Weights of a small GPT-style language model, trained from scratch on English Wikipedia.
Size: width 224, 7 heads of 32, MLP 320 GeGLU.
Architecture: RMSNorm before each block, rotary positions, tied embeddings, attention and MLP in parallel.
Training: a variant of Muon for these matrices, 244M tokens, 7447 steps.
MLP neurons of a small language model. Each row is named by its layer, matrix (gate and up: input weights) and neuron, and shows model dimensions 0-191. Each number is 128 + 32 x the weight over its row's rms, rounded and kept within 0 to 255. Numbers have three digits each. A neuron's up and down rows have the sign that makes its largest values positive.
Before each neuron's rows is what it responds to, as a language model described it from the Wikipedia text at the highest values.

Responds to: Opening quotation marks right after "the", "named" or "as" that introduce a nickname or title ("Hornet", "Clara"), plus adjectives after "the" such as late, small, young, original; also word-initial "p" pieces and possessive 's.
L7.gate197:097190135114119145197097127113156122136080147151223090125087131158108066133138123108108174163148085129143083142082127165133121144116109111135097086157156112125122145117119153110143210132132158110156109097082189126111181157125133144172172059075179121103154122176144144166129153188166138118161079168123128093112174043159131124105117163132113045111124135130163134111133166127123085083166135147155168129164132141121146156087146061143130141116195094101140083131130098100174100110145091143115145168118191166170164125029087118126125121128189192110161073125090086126101126118179082174
L7.up197:127110137123174167143086128047147118093187128090089080120093096181151102073150143160139099073148162088093098185108105155111157148129109129081114134166129079136087125146139097174135074148210151147102121074105082098120121127109157114105128046140112153183119134133081139125169128102175091144134151174121107182096090176145125122134084125190089146185110104145109139110101141141132157133145153126108138151085128200113166133126152119182169110144110153139102117122169142123087147161105113220116163096136073076160117131116179145121151082134142170081166209120142126174150097109149179129

Responds to: Mainly the third digit of a year split after 19 or 20 (19|9|3, 20|1|0), and also early word pieces like mag/var/gen in names or words (Maguire, magenta, Varma, genuine).
L3.gate53:092158129133093134128120086192121109097152121135107080105041146135132138121148113187126114150126177139099093095169127165102167183135111087108100166131075084170167083122151105093115150126048096122046062138160119074156142122062136102147127153163075104142181154151156122076124124106154197123076132119194122084126074108158158114107117102156116085131047142056116124141165160117131119184127071169126108185093102196116123073100143125134136149155153108142120086108114111104092164107146150134102116119075114180143129124147193145066111117125145108087155161092129082131145136126136145142
L3.up53:170128048162160101168128126114154120131142128152144094151096167122115128138144173164128116128194140160108102112180141147111115145076141134170104114171118100115149115130098132116125133109097145118139053166164140068100171117098143116075079241127076120209177070144120129103203165138121184104093140175159123141177086096170135102092122121113154116147132117113183121109061091121100114113084110127168169135103152149157121108100148137084162129117132120126118155118171124160106142100104172147086141090179118099094188115118102097156106149144157089105153056116172146096224147085114131114

Responds to: Mainly the "of" in "one of", plus other part-of-a-group words such as each of, none of, among, all; sometimes random mid-word pieces.
L2.gate146:125104191114156150125119113094108137135138128170134147117116114150142157148121133139166100114076123132106128177143125199119115103081114087122064145133122101171118077169096164127148138104174086126148152133118132212127123165134158131137150109123100151115062179141033129144153049122164129168074181133122135133097115128140131084152151120112146122130143046173130148163131092087130201199129116146143138136090154113126097069152101145146146147135138156095083179132097087165094074119158104108032096140112199170124127060140119133100146132090158102141135121120187088102125163134048098123
L2.up146:122150155144205113136101131075078147110080102151152149166106088175154131101157108162099160095110122185141097178120154139177155103081148112169110104159112100160107113153115105102119075078138205120102102135145104135123136107130187089134132179126087124126144122092140148116095134112070105146104162089152181138173139176163113090094127082145033074132087047091161121157150098093097166105148102177147145169108124143111062117163119129117177151127121161148134153141151108157158059093137110095105166098158159134128170126145099109100088090071102122144091162129214119070058177154113100146

Responds to: Short word-piece tokens inside rare or foreign proper names and uncommon words, just after the first syllable, such as Nod(dy), Mla(d)ji, Pa(th)finder, Cla(d), copepo(d)s.
L2.gate22:142131158147178151125103164118105130133219130092124198107110148142151110134143193138144104153138088120121110138098127139167179131092133141124166144146095152107139180115125132110141177115072105138173160060109118134078128170095128090156126116147213144073091158055129073105166147140191124088144192136114082126149105127095150146072123119166165120098067197100164153121140165090163141167097126099156115128102127133149138085134139083143198091141133121090192070164123197166177123127151138130162153119146110145107107131106111074122033111113106149146142169093112099107187109098163085133
L2.up22:110155138136137133139122162081130150120102150111138152097118190119120120128108106086171060128117089127128113100123095119173138167080141133175102174128130129118099101129170138146136190067116098199088164096060151128110113135122125162167144120165122166107092124120140089125086138134079148134096129089213072167152110126134141164143133089150129175090080163099114145109157172041090123079176133108135134168128118098095163161087129053143122130114160085052151116117141158132102169130132159094168104170142211158160088141101039083166155115119154107092105175137144081083067119093116076101

Responds to: Structural markup tokens in Wikipedia text: pipe separators between column names in table header rows (Year | Team | Event), and == / = heading markers, plus list-field colons.
L3.gate140:145174077137055197080155096165123134142151101175129153133131098061160125104095158111073123160107138124139155146148112108136111110130172150110095072125073157078183167092138073154089162172099122124101091149109137114137159079153044112184156145106090156128137215122109123153146140233138105054076134160171130142105124164127147143104115158121151206109132139113155126106132108130133143111133163081149144152146119107079175099092145141157097079099114155142130141146172150116086109182096109134086088042136092151126167156135104177151106082141119180143122153106172115106098104137080120082
L3.up140:189147165207128147094168126164132098102085148171112154157164141127099112086155110099133095132151101095105137087125160206134122148155109140091133120115119116120156143114160120173098135190123140119101071098117202113097159104125141137162143090124127129107115135111175175148137140167117180119150174164131085164112056183205158151124163155134088120111125098144122118092080130147103112152113187089199096068059170122128088122178170098147053158087122151089099173124121156117133146160123068022112140132116153165178110084138115180175115123119185159088121120143101099127153135111161085137

Responds to: Words that open a count or subset, mostly "of" after total, number, one, group, or fleet, plus quantifiers like many, some, several, and "there are".
L3.gate241:063095120124164144190135210117185142159102142069160075126140026127127174109157141082134154113157168178133061174115091111154128118144128056111137129147149065116095144128164147144122113127138098103117091108148082131106091120135161099120116131107115078164151104118127154147125146130125145101129116131096101097184139151075073081120136177102079129160146127091075169091140114114123119058096136116139083125129117149068137142110113163162173160188164134090172100113157156092105091094127126165089120107142162138162100102119104173103166139092105139113133185114105165049103148107117116161
L3.up241:147135128093156123080154093119079150140098102137073071101102083167123131152138106132139142068111115142100177130052148144076101106140099132090097128079091100096101092067148149147097116143082175144090128131173131166115104051121122083139113108111141144128132151157044170121127167183110091185121154147135128109100133177158156110089083105167140140125094091047143110122155062085104151108099111070147142122057152170183114173155102169163147139109178182122160126124145151140123067232163081131121113096067158101171108128159124108151122105133103129136123121160066122165107133125101151104

Responds to: Closing == or === marks that end wiki section headings such as ==History==, ===Track listing===, ==Climate==, plus some table separator rows.
L2.gate158:125120172154129126114074197145113134074150154154148143125148161091089141118140145078085081156156097124142100128101174164069098086155159133149153051109089076123067106102142164125097133097144150168174107084145165107166074146150097088139158155141131156068142112072133170082153088062082151122158188094152159176168113110158150139126082188149121136163090146157142145096079187166121144129096115167162083128110104126140091157160153089173045147085135144162182108106116198119123145163148115154160192087108101111084094149080110120137153078129139129120088134065103129121090150125078107200
L2.up158:116066156126110069081113138107096130106147141122157143136120108195092114143108151099166107129118094134160146170058135142094113095174162103171120075165081136130079158113139148105138135156109105135132106128158204128139138184097155119203157096118142117069185077164149139161120102100091112080120155094091162127196145159122125132123126103147059115155089140184163117109112099153211082136136188096193138157175148168097138132111113171126097113077126124093125087076152144143133089068143126160117070112078119112074137079093110138186154113051073101139112159121125182146074116103143172147

Responds to: Newlines ending a line before new content, strongest after a page's one-line short description (e.g. American politician), plus closing == marks of section headings and table-row ends.
L7.gate113:120062102137118101147114090141147172154142145089131148125155134096173185064117130109161122066104097122129125149064157106180113136154127146131160150073140082117117146137127107052069132119113157090098167095099158071092156156118085115064150117124122137081153132170105144175113098130119129093130113102161138112122072071109212069126172131112163148117078165145124124186186120182112205030121124142138148152068155190108116109142141136088169142058175141106133117167151067106158110117109102149114074159130134135125174162119128139131126106132163133120117098169122129146136083181172165127
L7.up113:119153174092162088078110097145122160167134135174173130140165219157144140155107099131118102116117148157095185148197123092166166152091163094135147109135181062117149133161064145134161114176100111156125093112121118123144088152121116163152175130120122074094183115183175079159174093135094105110173106097117163146117130162078068075150169138128105086152131139146133094087161126116164129092111103169143118126158124109132155101135112136138112121119099106127155083131125152076067128089115176120147103098113114164114114113140133120179117140059066122229143120135127080179101172166110148154

Responds to: Main verbs right after a subject, especially in reviews and sports bios (gave, called, made, took), plus "of" after one/list, and blank lines ending infobox lists.
L7.gate58:121136125136045147117151153100127081136083093188120170174129187131117145110131141150115158127115166187143111149075132145118144137094144101141169137110158100139150086152158092119173169066079092083146138148114112208080147123138167081107131126191139105107104157150084093105113093156114102096101163131148147078111178140130129111084093168151148134172144125139131134109114129085148168118088162047166072110086184098118067178080118120135133086135080135099158074105141144139090116124089153098177185102105127126156148120103170162120133120111200099162106132157160104183132081127126174148
L7.up58:147103098136137158148069190145182113136106104108136135127089032128168158117121097159134128099135144145070117119194193136088176076123114115120133155116139147195098164100142114173140119133078100132118075132102126149140094103153126146119096147123077118164178172102105141125071119088132153071087155101143145117066161123119107097149139169145137144143154104184143127158131147155107118168095102141176083125135178111110105110156138120099105146135133133141149121186064118162176095104122122169144125105095090048121193081093136211100136173093115154119138176122170181072095085078095120070

Responds to: Fires on the closing == of wiki section headings like ==History== or ==Cast==, and on line breaks ending a paragraph's final sentence.
L3.gate217:134122116192177078120112175098161150186128148087105156082117139227130144135114168106146126069134183139081187090057123165144090125179130116128163123115154129171095145144143105112138080082090156125127157116123151139109096176102140092154145162138138130093106138087156103152102064158098144108150121122098135138148085134122149113179156120159084119128149173130097128134149117183143099132135121156163106060174099187152114126158117148160139159152130157089136088140116096057075139118090084146152148112116119153113156093145169080160119089127124100118125070109167117067108148121160178159
L3.up217:115145174156154078089206153145107074168118109144149122086142143130156110136075144123131156112152146123200221140093124152172147109162095143092123103123121158177117110099081140131169101097068109144173197148149129098169186136184138101131103120130131114121165123140094171137123051173142097101068094154106139145175148098137090125083159165115163061154159155152157130102120099170124094123144144167119118152102117172168103085114141179149088182173155147098159100129116081150136067094134134116143131163083132151086164096123126165065092149095128082170154155156148173137124175174178178180

Responds to: Fires on words that modify a following adjective or adverb, mostly the -ly suffix of extremely, relatively, virtually, federally, or more, most, not, very, really; weaker on and, or, and commas joining two adjectives.
L3.gate19:087148180123133089047106124131150176137116087094107130115071143156148089096156160073159122084150134181137139136144102128139149100139143130165173144160088088084141087146077127170148140116164106180102157115146077149150127084072138191124167109188196153111113160142129122164132145140149104126122053109139091094141130136112100241067118136141149162180137098146110135141152092161135144124160093129127164117138162147165124129148109111080218126087154131073158130089188172135210144139076089170155091138133137128126150113135127172103079130163101152167137053118158127080101089167093102155
L3.up19:107118146118163085169127138105109189094130045087137127129071088128180111102117153102113095126156105115155053129180104126114175106211188159147095126138139126123067062155143127080145121064132144119142113167170089137149085108166100151127155129139073177170142165125148138164159171132186127130095111091174075119135080105116104120087162114087154186126124125081127093125123085161088126144141121113174145105084117144108113119185169123131106178148152152136184104106117127102132179139148099160124103162118108143183170072098150176062137121133088138127216134137199155077127124156136170156

Responds to: Word-start pieces of split words, mainly comp (compute, compass, companion); also ing inside names (Deering, Ringwraiths) and exp, app, C.
L2.gate86:070110147101121125138169098127112132109146157100160147122119100080114130102097152136074125145132091136119128184168133148158099142106161091131102084149096171150176183209136075105119140102142144106111088153068118123107144144145115128162128180123140146109176174129114129110130164163104175159158170102117073135054148114107195193160083105143097053100096118124155107106116174136150117192165109108141141132098137077121113140112098086078136097127097101131093133065141137159167144124139159155183151085129168076150098140161115104170131096079157142180114089130080140157101122057091133060
L2.up86:093138120105124146115164136122095104104129140109087078145075110122119091090122122148112126160168153120119120190147092069071154159124157106069104108126130169154165165098124103108093136154098094176151145051143090109141146084086120129145153234123051094070150179176076135137144189137120163116131162093116154085074114170066103116117050183114146109104113156138144112167170127136129142102110105148087140140117107085138115125113156154124093116110117093152124117090158121159075184103180112132183182118109151097124067109139165132120145145103153085156116177124088106110119118131090120166

Responds to: Single digits 6, 7, 8 or 9 that begin a number, usually after a space or table pipe, such as 9.2, 97.6 FM, May 6.
L3.gate259:088155159134133123152145160124145119109172126111133144139184099223139121090142116133084122073101186133117088161170168137155078144086139149132139127147157083134103112125152112149144088116153166110112177113139139080131172189149090156126162076164111122144153107127155103133118121142120175112111091159099157154192166150071190078153137177062151128122050146111096122109129074135175159153129063197101086137174171110106116079095060176154168124204137095087098125094127085100107107093092139099117130094151164096093117131109129145121168136142095094096078145194165148148038140148112141122
L3.up259:122097066174171123125138135140093081131124167129145105167074121090120080132151127121102134144050152078164187170130112136167040147108185136139080168191126109129144143149124115149136133120115104091188069151112109057099128106102144104118095088090103134065143152101174194105141125149128105117141115139129125111134079150143151141141106131151099068093087082161120132154125152146129069100133102155125131096144202124141080115134134135141130116169172095160082103100067136124113151101094125112114134155161126155100147139081121104144115197091097185043077124161113097134119096142090132079

Responds to: A lone s token split off in any position: plural endings (Cubs, greens, courts) and mid- or word-start s pieces (Tensor, Husserl, stellar).
L2.gate14:142162098139145161134127148111069201150182088119146122112120109167104023142153134110175107149135205144169150137152122136139155125132140156102155121163188075129165110114159151122105122149084161154125146113179119055109093146128098182139128129143071123127127129131139097130160115100134159086121090123081071140136114165166128164116165134147090118161102110105090166120081097088143131071161069174118097178120159156152190146133127094195105129094109162168156144177165081086123118119098072134131125107116125161065117088069132104137070154121129064128106100141071114077149079110145119152
L2.up14:156104153079136159135126107129166128090138118060131095128156175150169122173129135057108071183118145081126152119190088158182155050139107206098108138097104129133077137154129128114062149169171136158135153159119165128179108118117067161109137155144101094087088108142123072146140089079139114086121089129119094098141182107148124120108141045085094100130103102122080119097143162126114136154130131174200139172149084119090136093164163098116088146113083125089128106127107073159125136136160091130143100088177137123083137107121153115178110155107151075145035194176097106117151109109160117076

Responds to: Interior word pieces of words split into several tokens, such as Intro-du-ces, Co-un-ty, interrel-ig-ious, and first digits after a hyphen or dash, as in mid-17th and 1959–1961.
L7.gate199:138141164208104107117151153118120116100141112153187126165088148161133108114113148187131142116107132199081140121183152053142168043106148103100142101089168071103116124156153153114106158139077176175119104152091104095087110156203157184087165085125100123155134109172139106173102162139103158168109159210122135118100101144139110133118150178166121129090150108141158098050136106082165161091162139108146137167160159143097123147138097108173133117175140116097133167166118191107177113108117102135115178096119132143154136119168123110146063142079148196216144186145127113143128076120168142125
L7.up199:157112096186063086084158137134167048094162100166187148145145115201056101126112180174084112162086090139138123086135141150106109142143113161111135136107085127128131164167163113171048170092123096142161081171138091105154112153117153093167116123148123124123101094161139171164108121140100112138139144097115147081102117076117123128069122073170091058116201172147171114127132103087150055147119167202165121135142102130138157154081158064162162145151138137117165057136157138147090139147110124133116136149090155142174135097121080101084138155115130148111074178091086140139138102133121119106

Responds to: Short consonant pieces inside words split into several tokens, mostly foreign names but also common words, e.g. Lalchan-d, Ab-d, jud-g-ment.
L2.gate132:170154127126134146082119117125114145152135180157179173131165096114081109088132152086146100073135142146129155144105140087070130132176112169119117134170153132201131126116122139130181143116108143112144050148098129132114160129171091148145141154091102123118165153151188132086150145130138100144120124121175128129132080142106107100167073150132163127132113133198103210135127089098115104086062095085074086157123134153140151133128094108143146131113092148109106145149142129091075166070121088170175203197087186081097151191135202141131135087108137119142069123116186146114153172106141118073
L2.up132:088163144157080122157118109115153120116104145080102154062089114098066131129115083108100113142118130117180147149126082113159144148137190127154136125183100196181183105139077160078151156119200151121200066117131170131146113143117113115101126151134187126115104128125148129101092119102112124120104086101212182083143118086167105149206150115178105120117124075099093161143104098153115122119180115148100199082068102084118165165109090151124126160115123053113145099155094086129094186141119091175074157159164135051141121103143137142071129144098099153115094136100126135143174151179163069111

Responds to: Short consonant-vowel word-piece tokens inside a word being split up, often right after s- or a capital, e.g. ins-pe-ctor, touchs-cre-en, S-le-eper.
L7.gate59:101132134128118111190087184130051161122106148107093142093142114109142090073127099134161119126169143110140123096102141160145173160149091143055136082113106110090137101193177103128123079144105094096148136170098117121081124136123122113103097131129178121122126120182135151159134162160109094176168043084120117102192056098129123132117125119169166149159134134150112147118133177085117114168150140133140160180114127167101146122174117151112157147186152147104098090133110143107183058109201082173119058097122141107132161107137126080112134144141111172094199119161097156086089128143126074120
L7.up59:061165180198143109188111128105124153131125101142094158135138055102140117128157102155136115137167142122087097152161144166150150067040113150142113072097082187096125141115104129053076141089096071124176102161098089187140143136125132171114129079168127117118115198134180120096096147177139078101138121131104146074068116114120144125155086083124141161129140088160138119131102163078099094038154151144139104150115128120138120108126098145124178197132101126134110173168140134088118122061207114109195099104132131143135115104122165128098125117109184121138172136133131110146097130088143126100

Responds to: Short consonant-plus-vowel pieces inside or starting split words and names (re-vi-valist, ac-qui-ttal, Di-Palma, Ma-bel), plus opening quotes in table cells.
L3.gate222:088146147135102139133138174088142142147153103155087122165115155133165185147160113155085089171151154139095055144145146104139151094194078129121106088138133089138115151142156126089065138118175107154112155106137154147167124094142096085089139135150141110110143102114106122165195196114125153189133136193121110151149109102085223137072110072132126178062118155162139104093117134066094112113102070075125186134147140138118154091182173163105151106138114070166164102127086162179154150170145136109135124168080167164122106180136142167100152118118146148141124166122074099155203103090174113134
L3.up222:102163152122122105146094135153150169148205143172141129132078164153157158189125110171130081155147096165136065073169099126147125112159176100174102150144096110057147185138158114091114190139167154108130104154140102116139180112148172109064087130158137101097158093121130124151182132124120186143162182209119118183133153072116161135069105122116140178132164144167105070153154187127146104084103127143156110117119136104095112127154169143198167142122147106129142127121154132219179145177145144141102149145130092112116140113141160109138115175152164185151069099135134112171177119128181153136

Responds to: The digit 0 in the middle or end of multi-digit numbers after another digit, as in years (2020, 2004), coordinates, table stats, and ISBNs.
L3.gate204:142142134144061121131123135182110127102158168095070101139152095120046138146085125063115148144116107117110102111154207126114146141142144082159117173113179155147092124129121124092100152133154065162059144110113167094173111107124151166151111127086139129164104136170117120084144101073143089101174160159179177142090121064146140104104098106147171141171106133112152187180149151140129161116170113147061132132110144110153131162105167139074139071150130186177169149125129126149163169118121116110132129205159113132186167143136111116163191123145138087147112117181095188118066188121101122131
L3.up204:118087097082108158132145140088106107096107139207155168079135155124119130138129170124165119195132144095143122150121165131170142073128127131101180099086120143110103148154134114121080095134141086159167087104107140157134117128109113132132179151171100177224203130074103177137139084100124111112122128119128137146177130061070209197075146172161168175151125196186115150141133130106114143092109113153069157145109155166076108120175155093142124110141146139097163183145100118092096157114129110113127127124110028106093158121119161163173131140106106081130043151118082187090153166095090128130

Responds to: Short subword fragments inside longer words or names, split across several tokens, e.g. protop-or-phyrin, Scand-in-avian, philo-so-phical, leuk-oc-y-te.
L7.gate96:116113151170165085095124147153094186137132082121167226143170164151120088083072115159155115158097122085116150144152129115170144095134120112066102146148145082065133161103136126176108197123175156120166073119113098084116156137127160158173132089124129078086113087126153092156067090105141159123134173130105141142173096084057156151172157175173137139167177152130162146144171173164146114122148135077116118160089180131121150094147133080191164140151131102151123099093119127106154162154092142137117095100125167157148182151085144088148112085142130133087076094085129100136157053144130172171
L7.up96:123136204139176143154058159106124153126189152097103173114148064175127132138111104116129129099117162187117107148083075105136175162142186136122132139171187098131081126157086197156117094143142162135142114150151083126068113135161080087135153132096164118173130082161145141089120168145133148116094122118112151202125122188134107145169086115121178150110116134178153214117212099157158117180134123104094156067115138084109122155125171047129142172180164185173140116130089107131152159167108151148170107131158182102151134121079125131201131150138128093137130099113088147122174160118094136132

Responds to: Apostrophes and single quotes inside quoted speech or titles, such as 'flailed', '76, Tyres 'n' Wheels, plus opening double quotes and stray mid-word fragments.
L2.gate188:148107125152096122116125143189154158099105143163094106114083147091125174147152132146149137117152099094174132145175070139133117119094130174122100113138125129124089113129078141112142166040168127115151115086138160092132101125133147132118106095128202123130151179073086114127138065094104115098132130132091110115098157121149128155100109136128087018048139165057113155143130183157089054184109104139119130156101121154116086159194079116138125131145112117100136135168114104171138131116197153144166093178065166120151125123077119104147200184090110134110158134152088125178136085139124091092
L2.up188:129145163082122138096096116161188160154054136057134116111115108082112126109109109103102102103139095190147169077126109139100088170132096121126082066162118097104161155193124167119108122112169175118150152129087187165148101096040103087138121110095133122202115084072141099074112094137151077113132127151127155119107141084125118199070151143142091168141167159099165081106089162095101138138120134108160147176166081110139174095094089173112102093111144048108159145199092141100122136153090114116174133148152093167095119088101079110116159114140131147084112148113125158142121133125166142143

Responds to: Continuation tokens inside a word or number after a short fragment, such as Dol|ph|ins, l|'|Amandier and camel|'|s, or digits in 2|0|12.
L7.gate277:136122088163099039168132113182105091134081173151157136135150082160119157061113144102144131141152195091122142185098077184071109139113132130144100105088158111186112093121134141095169092146147132118083137145140127114114139121115099174125147123092148098090185104124124110140175145070156068135195137197107187127078112044101165117134123098115110089169149132113057125141068119141102123112124111170142151145099157130148163136211060142142107159103123115126094175110118046102082070135132114139119177097163134153100172108057094084115157099126095139118087144098076124134141102103129122131
L7.up277:138134130102163053119138148101125143101101192151177084144132135208121109094099088139147137156161138201106150060169118123147129143110137111151107074094169140165112165166126091124140104113128140168122117122129122151208111123057123069095161154127163218152086140155080154125161167134172118118153127095161081102174092137107103146172090136134110165113108153136170110136131152057030114151147122156135136090101140138136187156156106102154167143085134099140121087140063136144115183174064092136104135109130121137079126144111121152111135168126113127145196074180163087150176164073163133102

Responds to: Numerals opening a new row of a Wikipedia table (9, 4, 24), plus month names and day numbers in dates (December, May 9), and occasionally mid-word pieces of personal names (Mi-s-ato, Uba-shi, Bor-en).
L7.gate265:136133112090186165093170137098095121158186122151096072162114160174150077082077087171154171083127129135098083168166116138061106156095090095172093094123130171082113156169092152160092106150071144134190145130109116139107111117073109209150197149075102095095123116150155085124092079164121138180135154167149124078113168068102099129136144083154162148133135132140137169150130080128095127150164158153157148153092153153112150181117143123167117140116138128112106134161141085137163180117077121106133130095122169103143105109139139122088132096125137102165073094182142095188158123058171166156
L7.up265:162083111183097114192163130152080110178149190091156123100076132082102078172184099164175130150110082123180109084172156131118096161115127124167152119131144113086114156100085145151134103144143194169126126112140110095137097120076126097129102096092057149131130076066122129114183134123091145122101165085129046111114212182125086109090079105082150116091114139130112102118127152132135146169176110143150134120132167119144116150208182123088139072109195140129129144121127114175133055108124143125100127184064104135079173090114150115129162157146106143127186148139132139134163094154170100096

Responds to: Short final pieces that complete a longer word split into subword tokens, mostly vowel endings of foreign names, places and scientific terms, e.g. Giusepp-e, Tolu-ca, Pirae-us.
L3.gate279:175116151117157176110146108107114115162131081120134145139119174110094117137134142058172129190187099132171079156147069070130149139164131169131131140144089114103135127075195124096112106174128138078158141125167128106125155147126142103078184055141146148112178110081142085171151153144121095159164212146109115191197094113094092167150175181132112125101180146127126156156116138168122167096155117117137179088076150098121128131111166120134108109138156116128112107116122143143120144128095175187148117136100135074161094138116158143156118170158158187103124068146184184132136133123149092107
L3.up279:148100170115134061055107148137081112061142170101140178160170154137137085136131111121131095098081189155077188141164111137164134074094145122141145090068122099068118047112082143140092175138166171140181161124143159067130127143057146148118176115127079097127114153133172086120083135103076120128086160063133137130102134118069136147149115135139074130181122094098129129072162064129159140118113139093167094138084122158141163123108157133098161136134141099107125106118129152192096099162091153173132062158105100120120086145160089146189119158092121187111148107138141144101137083095125104157

Responds to: Second word-piece completing a capitalized name or title after its initial letter, e.g. L|ion, R|ing(s), K|ing|sport, C|ub|Crafters.
L2.gate120:172129120135076247107118124118138115106187179105155177110168150143180135102155136112136133117121089088143089148073106101145085149108146121130170177134012101076092174133111124109124120171077160153115147099084108153117143084204103140151201136095127189095161111167118095120139108129095121112102126122116165144164123131116152108180118104153130140115185079084178157098144174106105146165156114154095124147125119132126117116104106098143106088139162160090088083129127152156158157109088124141069174122128104144120080118123188162165131178084146106138121145085116096145100105131139108093
L2.up120:124183122169125121119090098144170145147190098113121182094132106121082159103170156114169142137141159082165166121112131118140136153089125107120092092129125135098134169152049089149094089141109109154146125098131092061171074122091106141154151197134121183139199143156202083113106127132081158096161076111141146149191106161141140138072053124126098090113074171049140123181078154121134130115124111112172136127110124122122117115154100107149118154127161106137137139119162090126088139119083119122149146111138057142167149109105108144161106179090135102083118119088143179136115112082173070153

Responds to: Degree adverbs and linking words, often right after was or a, that open a fixed phrase needing a completion: far more than, so popular that, due to, referred to as.
L7.gate205:168150108137138088179157131184099143150130123081162142145165204179141081162131193125114125128148129142079118100110134136092146162159152172173176123121111129122087059079141122141182126094092132133161077109159094163184147136166170065153171081130194115149105129154114165136120123131180157114137155109100102177127139173192148088079093166088143157094129180065128137102125168131160142114165154123165161145104144136137090122151104082124186192156157165127050153105142127129182151124142157151121141137094156084123137125152108131133171181105122191164155148089097119158065089116127162095
L7.up205:081148093171116113128123128139138125108105132178133110073108202157129212189127140116113106150143112125131101180129167088131180123113108144128088140176087193143112142162147138102092205123136113173098092122150153128144126115087154184087142149070151110181097110118155136169106136138151082112101126145172141144076128135176163180125042110115141136101088139167135117091063142104090186135088134101133133093159078106136110120125139175118146141130155160171116046102177153125122177089143125114104091125069105095132108075089121164111119074119109102138137113092081134061131112156056119089